From a checkpoint of a small transformer trained on Wikipedia.
Size: 13 layers, width 256, vocabulary 2377.
MLP neurons of a small language model. Each row is named by its layer, matrix (up: input weights; down: output weights) and neuron, and shows model dimensions 0-95. Each number is 500 + 25 x the weight over its row's rms, rounded and kept within 0 to 999. Numbers have three digits each.
After each neuron's rows is what it responds to, as a language model described it from the Wikipedia text at the highest values.

L8.up373:511475493450550518507526502485521472491540453520517508511479529510502518489531499508483503496494489430477487483519468521552493470473511486463504508511536525475486497496474517496489513507531506549501525525478535492505485546543496475517476489507480479481506485499486462482519497495496519495
L8.down373:495536540480510496465492513493498503434549511496537468473495501485498537500497555482463510556491503493525524484490511486517498519505478513514537510474490489501474494541505515566521512554481489484519510497491489522510467472503501500500511521504506494481521464491516475482526429518523491484
Description: Surname-ending word pieces. Final subword piece completing a person's surname split into several tokens, in lists, tables and prose, e.g. Web-er, Rodrígue-z, Tayl-or, William-son.

L8.up329:442510475542499536539528505542507490506450503452465512533508508534526514470540439479538507540482481448492483563512533458529504495475549506486492508470509516489520508530501492502480499507532508444445479474518542541507483507448494474503488493515510484521524516516462454510488518456479458511
L8.down329:521527528500533524511491473512521487474509533468487509485517469491508510473496453548481544493512535520472494495536478508474459496504512439539485490489496469496492481543503491536474508492511528482529490504533534465512555488529486515448533498478489489505541497513531459528502431493476521496
Description: Field separators in lists. Commas, brackets, pipes and spaces that end a name or label in lists, infoboxes and tables, before its attribute: "Summer (DST):", "Jeff Dugan, Maryland", "Evelyn Stevens (USA)".

L10.up172:500498514497545495510487473499522500514474467484484474500481491492485505510523482487526515512515449472498502519521536533551481507520516489500468486517444496499493493460557497492501557492487482519476505530521492444549527458508478505472465470487515513509491552540489536426500497504492455501
L10.down172:521504516452486511471552470438518502529475531504483487499516500545485537486530538478470486491561533518495459495471536512519490527440504510494482529503537503504510493487508491533499449506485520504521520476485493540515494498506481489490479486495515482507490450490480482482488456517484519497
Description: Inside or after proper names. Word pieces in the middle of names and places (Pan-ath-inaikos, Maldon-ad-o, Af-gh-anistan), plus commas or parentheses right after a name, as in "Buenos Aires, Argentina".

L9.up212:503467499509497456475490494512520523501501477513508431544495520515471515560505503531477536495506482515487484490484509476507534534459496527482491528521474525523485508452499495485529493492493462548503537509524508488520478465482509525503483479556486546527510484474447520457498493490508522533
L9.down212:510539481482489521487511464482485475530511453527527519460477505485504475463496512502469495460443500506507499516504491466503495488505504537542481527470471513519523460517483468495456521501498487528531510530509468542506533482496516462505501509496477472544568477521504488537482462526477479485
Description: Predictable mid-word fragments. Word-internal pieces whose completion is obvious, mostly in infoboxes, taxonomy lists and album text (stud-io, Anim-alia, Cinem-at-ography), plus name-initial R and table numbers.

L8.up182:469507487515552508527488501463484474513448504505479514525522506496496500475499522485466516470505467439457483518475506521477524496488527527505521513493455513495474496521474536487502550496524524526528491472472498511531562506535480491479491505523501497488496503512479502476532522502457463501
L8.down182:514549515496449514507496490485520514470522571507490518488518535511507515479467525469504477487516510498523524530503476459460542556485494517535522520481489470550510469509530504539493493475488511458485457497543507494495474522447514543517523494493543473506506466550498514500472391520522535555
Description: Predicate end before complement. The last piece of a verb or adverb, or a preposition like "known for", just before its object or complement: "known for", "ra-ise", "complet-ely".

L9.up272:500494493483505499525523462553515450505495543451478464490527496489475502459549482528502531522467481473517492528504510510506500463485550514538497485517497504487487507482486503544477527516515484498495505512499510518515434570508469497468449457507549495498531519529455449421496462491549503510
L9.down272:516497506522492485495487520504511503499482578518511521498510489500545488514495510510517511511505488555535483496500496469487497500523507469480494473489496509497508498522519487631500501488477503474493510476523492507516496484483505501475521488519563502501500504491500498525475240497491514501
Description: Sentence and row boundaries. Fires on unit-ending tokens: the first pipe starting a new wiki-table row, sentence-final periods, and the blank line before a heading or paragraph.

L9.up97:457472509487491513548493524528491540502479452536471493497504556531475541503490494503483512463518465526515523483503503500520521455514502489538513492502505495510461481508519486491465499477493499515496515498474507455517551459513486497485512486543460485487499492459471526510508500510479536495
L9.down97:519551536504495528472507512479473475483514484513524516513467498487479488507500485529512495496495491531507452490493521493483478496526519531492499489484491525488504497525506484560477518484476487498493493503505473491523522463527536524504508457531490534496470527486450491496468440472538537522
Description: Start of place names. First word-piece of a capitalized proper name, mostly countries, states and nationalities, after in, of or a comma, e.g. S(udan), Me(xican), Ar(kansas).

L10.up486:468502500453471514519571496508504525553520514497479493509518512482473488523529502525485503502559473450500550502462519485508478488512520485456514509484492498478501479498511527476510478495537516467472507468485563458551497510495488510460467490499536534506473498475487503518512507520489530475
L10.down486:492523480495547540525467490497498516506472479497504511501515455477514462493512463502494469470533520535494495495499513515482522491465498512529511514481474533493500485503508508438523505459523494472455472485520507547486503502486487506523491495527493509547506494515511540487467543501404501491
Description: Mid-word completion pieces. Second word-piece that completes a common word split after a short first piece, strongest on Se-ason in sports table headers; also pipes, decimal points.

L9.up395:486435496477534503506488470503469511501503483489514491542514511511443521516525523502465500503473491485521515456503485527490546484485487555514533492465494537512500515493493521479485523491514530446538492491496513516473492474504541482503447521471452471487510498493508477505503511512522492481
L9.down395:519529550506474553503497492484485486471510511477493493505462464513475450490490517503511506514508499496478473488532528509510445477492504474442517533462502478478485510489500513472548478539478478509498498515493493534483509523475507471478486506515480508494525526526544473495477554444510506478
Description: Surname-ending subword pieces. Final word-piece of a person's surname, usually in lists, tables, or credits, followed by a comma or pipe, such as Co-hen, Krasins-ki, Fourn-ier.

L10.up403:513518524488477478517539506521510481519500461484516519521490500518518470531520423459485521484493492461559526505510496515481512473447495532489520523545511512470538490487555465475516502496537513512496481485516531451471513504532451485518505459525486504545545509531510513481509507476504474519
L10.down403:488493484526512499533471478496531502421478523470522473474490511499544496527473534510535492525511545489549448510502475492483479489485454511517475469467463476498481497533480507538534551519524480523502496516493496542464525517498521485475488510511537476507524532541497468460543422480513526470
Description: Codes and acronym characters. Single letters and digits inside acronyms, model numbers and codes, often after a hyphen or space, e.g. NIS-T, PE-1500, DD-114, score 1–4.

L8.up275:469495460454493496457481465531530476531523505497459482493504523472444515525549501502463545521488466505523529532484501493528500456476525531529473493506528493491464477455473535505459565468520486492459514507483524510545478557530469474516463485504518517525488496536469502475516497518517499533
L8.down275:488494491484507503502512468554518506539521589489493507473499503508501502491520525495468529507492497516561505494490498499518493484511517513516480494496515525502483498469496505614478514494513462514482493502480500487536512507503479491524496479510589521524498492498465492499493237505492512507
Description: Sentence and paragraph ends. Sentence-final periods and the following paragraph breaks, list line breaks or table-row pipes in Wikipedia prose, especially before a new paragraph or == heading.

L9.up524:510454463511497472479518483501486508502501491460528452501519509462532502487499489508484552445488510476466533503521450511495567497463474466532501472519499509482462476496511508500492520495527486501543452484501493480501524501479483486511484540533507528527491501472497483537535509519464495506
L9.down524:493484522519548495455532517505510493502481461493487524476478469503485508485527487458474484541473477509490496496469472421463479515482495502494495482432534474507487479530534534482501503480491474501505529492516499499478484536506506490478471509558530536494493504468464504474456532522467531535
Description: Passive verb slot. Auxiliaries and adverbs right before an expected past participle, such as was, been, later, ever (was later moved, has been found); also newlines between infobox fields.

L8.up598:486495485463513489524506473548470517516450510491494519518534542479506506493495528523517532496453501522472525511495495526530533473488513473516496421514477478508433509500462530481515531515536490531473483500461534521488458489490483473480508508503470482532518504456505512511519512533445442502
L8.down598:464525502491456519485513490487513519580471524460504499525498471484452489494495536470541494520511495485465504483472516519508511542560488493514505489534488446508469498487464500491501476512552515490481505496485495490511541504519529521473524511486442530495496508526544521521539539508493467502
Description: Early tokens in titles. Word pieces or short words near the start of song, album or show titles and direct quotations, often after a contraction, e.g. You''re', I'll' Be', Don't C'ome'.

L9.up701:468492530497491531476493460528497482522476448514513498567498519468460513474478500516478510484448481498482510474512453485485528524473477484465517498469508525489461479506487521496531507487483449543480456499511492501511551489515499484497475495537485525467506521488477536565529531509441472527
L9.down701:501490477506506511494496475460497485535537507516460505478489529526518465466502498469519463525427532477541488444466518490516477464525474496538490511487456507482459538505489450500535505496516497514488446487455513522501497538499493514502520513500484528513539463502475487502521503459511498468
Description: Word-opening fragments. Short first pieces of words split into several tokens, like for(ced), gr(aduated), Jo(hannes), K(orea), be(at), plus short words in song titles ("I'll Be There").

L10.up239:484479523511492477523479488499486550484509506528486460526494531503488527524516512482525500499509485496527500500553506529477484515543510460495513482530522480525439519509482478512435541495528508515486507502500524492494483538507512479523516525495490517475516492533501443483462525512516460501
L10.down239:462514520506507508509514525526471509489544509532520482523494513487482491515493499516496560506518482501479521508488533437469489488512486533496493496558470512555501495526483461602493491520493483526522500565507496497481522502497475466477524511421516493489542494483501466522480490490527472524
Description: Possessors and noun-phrase starts. Tokens that open or complete a modifier before a noun, mainly possessive his/the/their and 's (Philip's, Holbein's), plus nationality endings (Syrian, German, Frisian) and split word-starts (t|est, w|arrior).

L8.up756:515506510454500505531473512473468499498507485518486474531477511520503561521507478507476521464534500486488538447509504523482523433500518479531524457519469518546484473485504515477491496476514514504513468546480496481504528493489481502499459534495500525506544501530509534542481497543492503497
L8.down756:535518495488496514497485527516457475463492533529524507493482524488519531489467531462500520437523484488531514507535519540450493510480470528501504476488508556513462526486453525542520534491499513504523465482514511493504483500543484518512480496509522475487514548514545552470488469468502489483
Description: Nationality adjective endings. Final word-pieces completing nationality or country adjectives and names, e.g. German, Dutch, Chinese, Swiss, Israeli, U.S., often before a noun or hyphen.

L8.up110:485522500494474500519508458516527528510458449509486459480542461514453518478506470481444534461480441508471520469497479487468530476496473477531469510508566561445517438492528465486507518507520489494493517510489548491493511495499477470514509473507489522528488541494507539465485517464475490536
L8.down110:488558489495477500485524497506500480455511482493517514518454536514512477497511517494501499498501483504443542490495473465516477489500461534500499479469447506502486480507503472514514533484512500501485484484535487502475469500516477520561483499468532456499474520456452532499482412473536500488
Description: Mid-word fragments, list dashes. Fires on early word-piece fragments inside longer words, such as oc in documentary or vocalist and app in appointed, and on line-start list dashes.

L10.up202:457513482468511482524509493507490472509510485516497480490512492489476522547496490541436525503512481535513506568488504501557510475501488525507441481481479488513515495489485531487511469516507524548484527499498543517548510498479488482522495461498478530512527476471510557512505502536510486506
L10.down202:505506546463521507501534487505506488526485485487496520538501498515499516511487445506490503513475505501487509485479529450511512503490501522455491482482503563457514471471499447459543478494501515488482546494502436495496447502495523507507514483519427510465504500511560518502476555497507507583
Description: Word-initial subword fragments. First piece of a word split into several tokens, often after commas, pipes or list dashes, such as " gu" (guitar), " l" (labels), " Phil" (Philly).

L10.up616:486532502460512510509530440515507507519499496544487491522504528536518520541535472503483512508483472510520483524503499470557520510497478432507457439488493538528463495495552488530486489499548503489497525460465477493544482486487460516506502485549529517518454535460439492512504490473488455494
L10.down616:508504486498477480442503508449499513421485453495484507528482522489514522520471440493496505513491525489438475486454469500479494500510446495512489496502457450460501500560512443444528502471497495560494481514484494508482468462468508504512508556512450506503504505483535506513549666465491469499
Description: Win / W table cells. Mainly Win or W starting a table cell in sports result tables (Win, W, D, L headers), plus sentence-opening At/In, prepositional in, and paragraph breaks.

L9.up750:445484501532491493495496519493468504508486499483460531468537499496500513448532518512478512496470459496470482479524521514505520495546473478528505491518536485540524473518502495479494528466462508521498488478508500468524449484539452482526515473531503504521488550501462498513486511511534491521
L9.down750:506500492519570525481483487481486465495546451515506454502482556490516508537501488537440525477533502486515512495519516518549521521497504502544507517492467519502477475486540517507478533483443523485515521472501490499488479486446502516469494502527535479534516482481506487499501473501466515518
Description: Place-name comma separator. Commas right after a city or county name, before its state or country, e.g. Carroll County, Arkansas; Brooklyn, New York; also table pipes before place names.

L8.up201:478501497489516541484515495503498465490487492500544476482516496476493482474516517501469515499507493504456537527516544505530533484484511519506447523487551554514518493480520521492486540505534488525488502426489484533497520519525529513478484482567471459510475523498496500493506525490504480496
L8.down201:521493510498494492520511537465532498498464539526466453467498482489464455502481534499495519503496482474500462520495504480491536499508497487496564517526525417510508537495486481476463541489477479501489491488536489522497497534466476495520496459487475466536535502513519496519491430512550481515
Description: Verb start after subject. The first token of a main or auxiliary verb right after a subject, modal or "to", mostly be/was/is/are, plus word-initial pieces like g(et), att(ended), be(ats).

L8.up134:483515468473537492485505540528518530490438463517466504510511491490495535538505523503455493455470452524481490466464513511493531494505494500479503516487471509519526481497517524501514501529494499547507481538536504489482492523515523483528522522518476524534566495521491507482514522463486481532
L8.down134:528480477487523533489497503516521467502504507510514534465461477480492532515537544490488523533481468540494495489504474478451527518537474543506534466495488517525506506478544522539523501481526515546516518461470463515504454457522501476551467523507551524474494477489486542524427462480462502512
Description: Word-initial consonant clusters. Word-start consonant-cluster pieces (st, sh, gr, cl, pl, qu) that begin a split word, as in gr|ound, Bel|gr|ade, Sh|ort, C|l|imbing.

L9.up389:536457529453497527500487472515525507522500495499471500499506469539534506506480502473492550483529455518505493446491511498492483508517552515558528522497495548499488475468535481470465491511473550480487450528478507476486499445470495520473494489475472513490502451468512441474529521511519531578
L9.down389:497498509482488475545512501497506483521466506524483472499533496535450474507491498478481506467486477534426501524491552485476456514526490497514544544499507471516515484545474481510441523522491507496530532509476526492538535474496480508496543546530481457555454489469492544501529527477496515515
Description: Mid-word second fragments. Second word-piece directly after a split-off initial letter or short prefix, e.g. s-qu-are, R-oc-hester, N-ic-aragua, M-unicip-ality; also occasional function words such as as, such, made.

L9.up222:467501471473476502507489463558482501501496524474469491504485526518493492513554521530464537553497476533524529511483472512528499472459507536535484498486501506479473471449475488516475517493538491502520538477504517500533506483520477498482440496484531486499511495495449493496501463496506504500
L9.down222:499490484488532497525504480528510499507494586491506481489499498525502511504500534467488513493494508528593500499501495492508524486517519505517506476496496521504489481493503505627498477504493475505516500485479494518514523517505489474501498498519572514503487504503478507500487230501509504498
Description: Block-ending breaks and periods. Paragraph breaks and sentence-final periods that close a block, especially after table rows just before a new section heading (==Statistics==, ===Playoffs).

L10.up484:517474467516524443511530539492483465498532511504535468552523496472484530518497514496522547520465507455467527538506450496497466477518539500503524450491542491500504505497493525500508487516517539524490477466465539504507525498508488472543534505479488455490461502537518501494505479511505504437
L10.down484:517539528490475539501511508516463519490536545487462553491527486500436538501458444497499505491495519518507490459485503482481520505508456508497523489519480545553471484489515488563477528488493496508512495551518512508467503478505498524479450499505449504540537546478469510518515365536521473525
Description: Name-final word pieces. Final subword pieces that complete a capitalized proper name split into tokens, such as surnames and organization or title words: Lach-man-n, Rohn-er, Mas-ters, Partn-ers.

L10.up544:495476515501495528518532501532472505476480510533463516538552496506475525484505506480487518494522459442481481545533559471500529484532502502441494486489511549469515505483473523496512467461473530548514446532533464455503506508509481512521503480479502517510502499546471514503474501485490484499
L10.down544:466501480515512515501478487510514493495502515513512524487486505476478482521492483485474501526527516515528542503440514511528503494488536500509441502505514521494511492512470485528522483518478496450508543513492483526513504477483524445509488510509562520510479491481480501481546371494476476490
Description: Word pieces to and for. Fires on the tokens to and for, including when they begin longer words, as in to Your Hometown, Call for, forced, together, forecasters.

L10.up140:507451462461485510497506482503500457478483467526456503539511532487476509524485498522463547486510485508530492484482528474540526471524517549513459480490483570511491475486452517496502502459546449496517495520492502507511524483508488490478487501539486517543476515512474520500496505489500513469
L10.down140:490507495510497512495514532458467497467472446521489471510482519482499528530484495540497474501546521548531504553493484491482493465507478490468506471491525446503499492482477447414473529511520499492485533480535456498511527513493508553494527500489433485488531510476494538466494540493496523484
Description: Proper-name first fragment. Opening word piece of a capitalized proper name split into pieces, mostly places and nationalities like Bu(enos), Me(xican), U(tah), N(igeria).

L10.up99:491486529508492490475494526517527540501484501505495553507505480495511534484472536526487497476471487504527539470447469489504523497521509507474526481497511495516468548491510494478468541491503500535471432448501479526525524523517513473494506520521497512510475575530528510486511512545457501537
L10.down99:500467504502496501512509492506511508481490533507519502475472470500505481482478541493494524463493509493482537536465500503496524500507485510484534529496465481540481522467506492489467509558499493497474491473533535562519500510461470497505521523490502523516492521516478544520536434489459510530
Description: Pre-participle auxiliaries and adverbs. Auxiliary verbs (was, is, been, being) and -ly adverb endings that come just before a past participle, e.g. newly created, widely used, has been developed.

L10.up349:484434498482549472498516478503463500511520535529479512486562519495442510473528507538469538491495436494524513510474477503536549506490517441516470491464495488493469510477490475529472490466541469498486512468430491506502526485501498488515533504495496507485471517509474467462521478528498507496
L10.down349:512536485532506505518522501474533474466522469486515480525485468491508492503508478450519476562487535484498529497494499483498467492478470505469538499504515508505513512505487519371559513528460551499529480506520511501496492526449510522489491492509398487481514510489514539532498566486536478463
Description: Paragraph-ending breaks. Mostly the blank-line break after a sentence-final period, at the end of a paragraph or list, often just before a == section heading; also occasionally mid-word pieces in names (Daugh-ter, Bar-rett).

L8.up354:480479498458487498541484497508504535503449441464486484504527507540512516511493486498500539466473525524504493500526491503540497510475477524556502468537500489518486435495515498500483467503506477486546491534490507499492504488503480490521543537503482475537529541480503459555474513498493516525
L8.down354:511515491458530504523499501518544486502525511516556548478514497525459434508508482466471524501484490473465486490484467455450471530578485550515497483453528550542520565494456498520470504548510486498485470532564488500471508498478503535486507475473496477510530505492530479540487488463530528484
Description: Letters inside acronyms. Single capital letters or symbols inside acronyms, codes and capitalized names, such as the + in UTC+2, the C in UCL, the M in AllMusic.

L9.up238:502502527480504502509487507471506502480511504535442489545518515501478537504501509509455494457458469504504507484504497508553485527451476491488493508515480524489476472489515526518472530509519537489483551494492522473532502564555487469508440506476497497529470552458501466514536518532532474510
L9.down238:533482501532529474458496517490500541527531548482440484532463509502470510523495500475541504515484497440496444470532499497520514506484491459474501518515506480532495546485523510526522514475531520487499469442519484508470494513504473503511486537484576456485482445493536528496470519501495480476
Description: Determiners before noun phrases. Determiners and possessives opening a noun phrase, mostly after a verb, preposition or comma: "the", "his", "her" ("with his poem", "told her"); also table-row "|" cells.

L9.up447:501524468534517505471501485486483474494515480479493511503531510480482570502502529563483500517487454492475495472499552468508537516493509469438510447476518540476452435477513514475476521475523522511498501494476523522534500507510496462471453521462474507495498469498505547501522514526494457509
L9.down447:507502494508496491538489498488467527538461513445491484491505532529510495522465514481536533529512548486493455500485486496451460520512496446525506496504464510523438550471526496466505477505487486488478471500521476490501558537469488480488469500494449490502447505496484542499488537476501516475
Description: Split word-start fragments. Opening or middle pieces of words broken into fragments, mostly inside quoted song or book titles (I-f, W-here, Wh-ite) and words starting with f (f-ertile, f-ocus, f-riend).

L10.up383:467517481433500497536486493505476470534507493545499525527495505517488541483499450507494522480521457493485498515475472478473535480505508537468515486508466488506487509457501520505467480510504501541489524499509534488566474540433507492482496488517439536506526491516542507552476520528479499528
L10.down383:468530460486488496523481527524495533536474526488490451491470524514506483536508505467502531493474486488489492481509473483453513495495512512495506521510457515516503482476492516527532523472501532482542513532518511491475446494551472490462498509501506494534491510471491509526520537491478533506
Description: Words inside titles. Short words or word-start pieces inside song, album, film or work titles, such as It in "Get It" and the in "Inherit the Wind"; also middle pieces of place names (Vienna, Switzerland).

L8.up271:498491509505487502508564504514531460518524505525538499507523542477476503508520501501511518498527508513451540475523488522493506470512502470547487490503504528505451492451463505467535536482496522494469479485495517429515520487494494498477483530496459547483478494522501510530457530475475524510
L8.down271:524508498497506490463506520465489527489508501476480508513503549510495516466503501485523527516493507478540479511500471515517476517486441471506481527410481518446458495486539465490532516464533493508517517502512493523488506523530519553470524491474528515529501578467518509540552446528532508510
Description: Mid-word continuation pieces. Second word-piece of a word split into several tokens, right after a short capital or lowercase opening piece, e.g. alm-ost, V-ess-els, Ur-b-ana.

L9.up621:472512481482505478471507513494547517507529506479484479514491488491505534518543500502495485509452522450487553517506521543453521468492527526534520489496463532503490491510558520467488465484535531499508491529513549470485491494504478501525513514507530514510480522481487500486519500488465521500
L9.down621:524481501503496509467501507473513494492473527517497508458549475476532500481525479502507475490498488499451475498488527519507497537513481461480481500458507467492543462468488483497539520507506491529495501485524508542478494529516486501485467498495493464520533505513526513493513532528514508475
Description: Code and number endings. Tokens right after letter-number identifiers, such as route numbers, acronyms and model codes: the closing ) or / or next digits in "DD-114)", "LA 328", "(NIST)".

L9.up597:496478489452495507511510521492497496537529501488467479529475534473528477519503491535455522523493481487465548490494519502478481446512537480512470492521512525520508454460491513466510503494542514468512531511496497456567462487482432518538470497528506522499501502495521533472534505520405545481
L9.down597:533524503487503515475523516506479549493540524483512518512546522483462557495449516492480506478483496473497511529508483533533454493519514521555506447484523493490535489534486474515524544455473463457477484520508497521538448506519485505499502493510515483532472483468494488508511492504472508496
Description: Infobox field label pieces. Word pieces near the start of field labels in infobox-style list lines and table headers, such as Ill(ustrator), F(ather), (D)ST, M(ember), Country.

L10.up344:462474503488495489525515452489524506516496479549485499482514458537466484474506504447505540507545509483475513514488522485498468496493512504508466516516482571509530501507495431488494510511492517511502494528503511481494493540498502468455504502468502491494495466515482509521516511497470496585
L10.down344:523522480513502464512526503511547476488488519515529469509522476513473504509555516489489537540519542512548481512492515513540489515469498474536503523480503515504484479489490489524503498518462542563491491472504518506499490482478495505493532496501488507491437530488488519479474464502496451472
Description: Mid-word fragments. Word-start or inner fragments of a longer word whose ending follows, such as F-oc-us, Re-volution, Gree-k, to-g-ether, Cor-ot.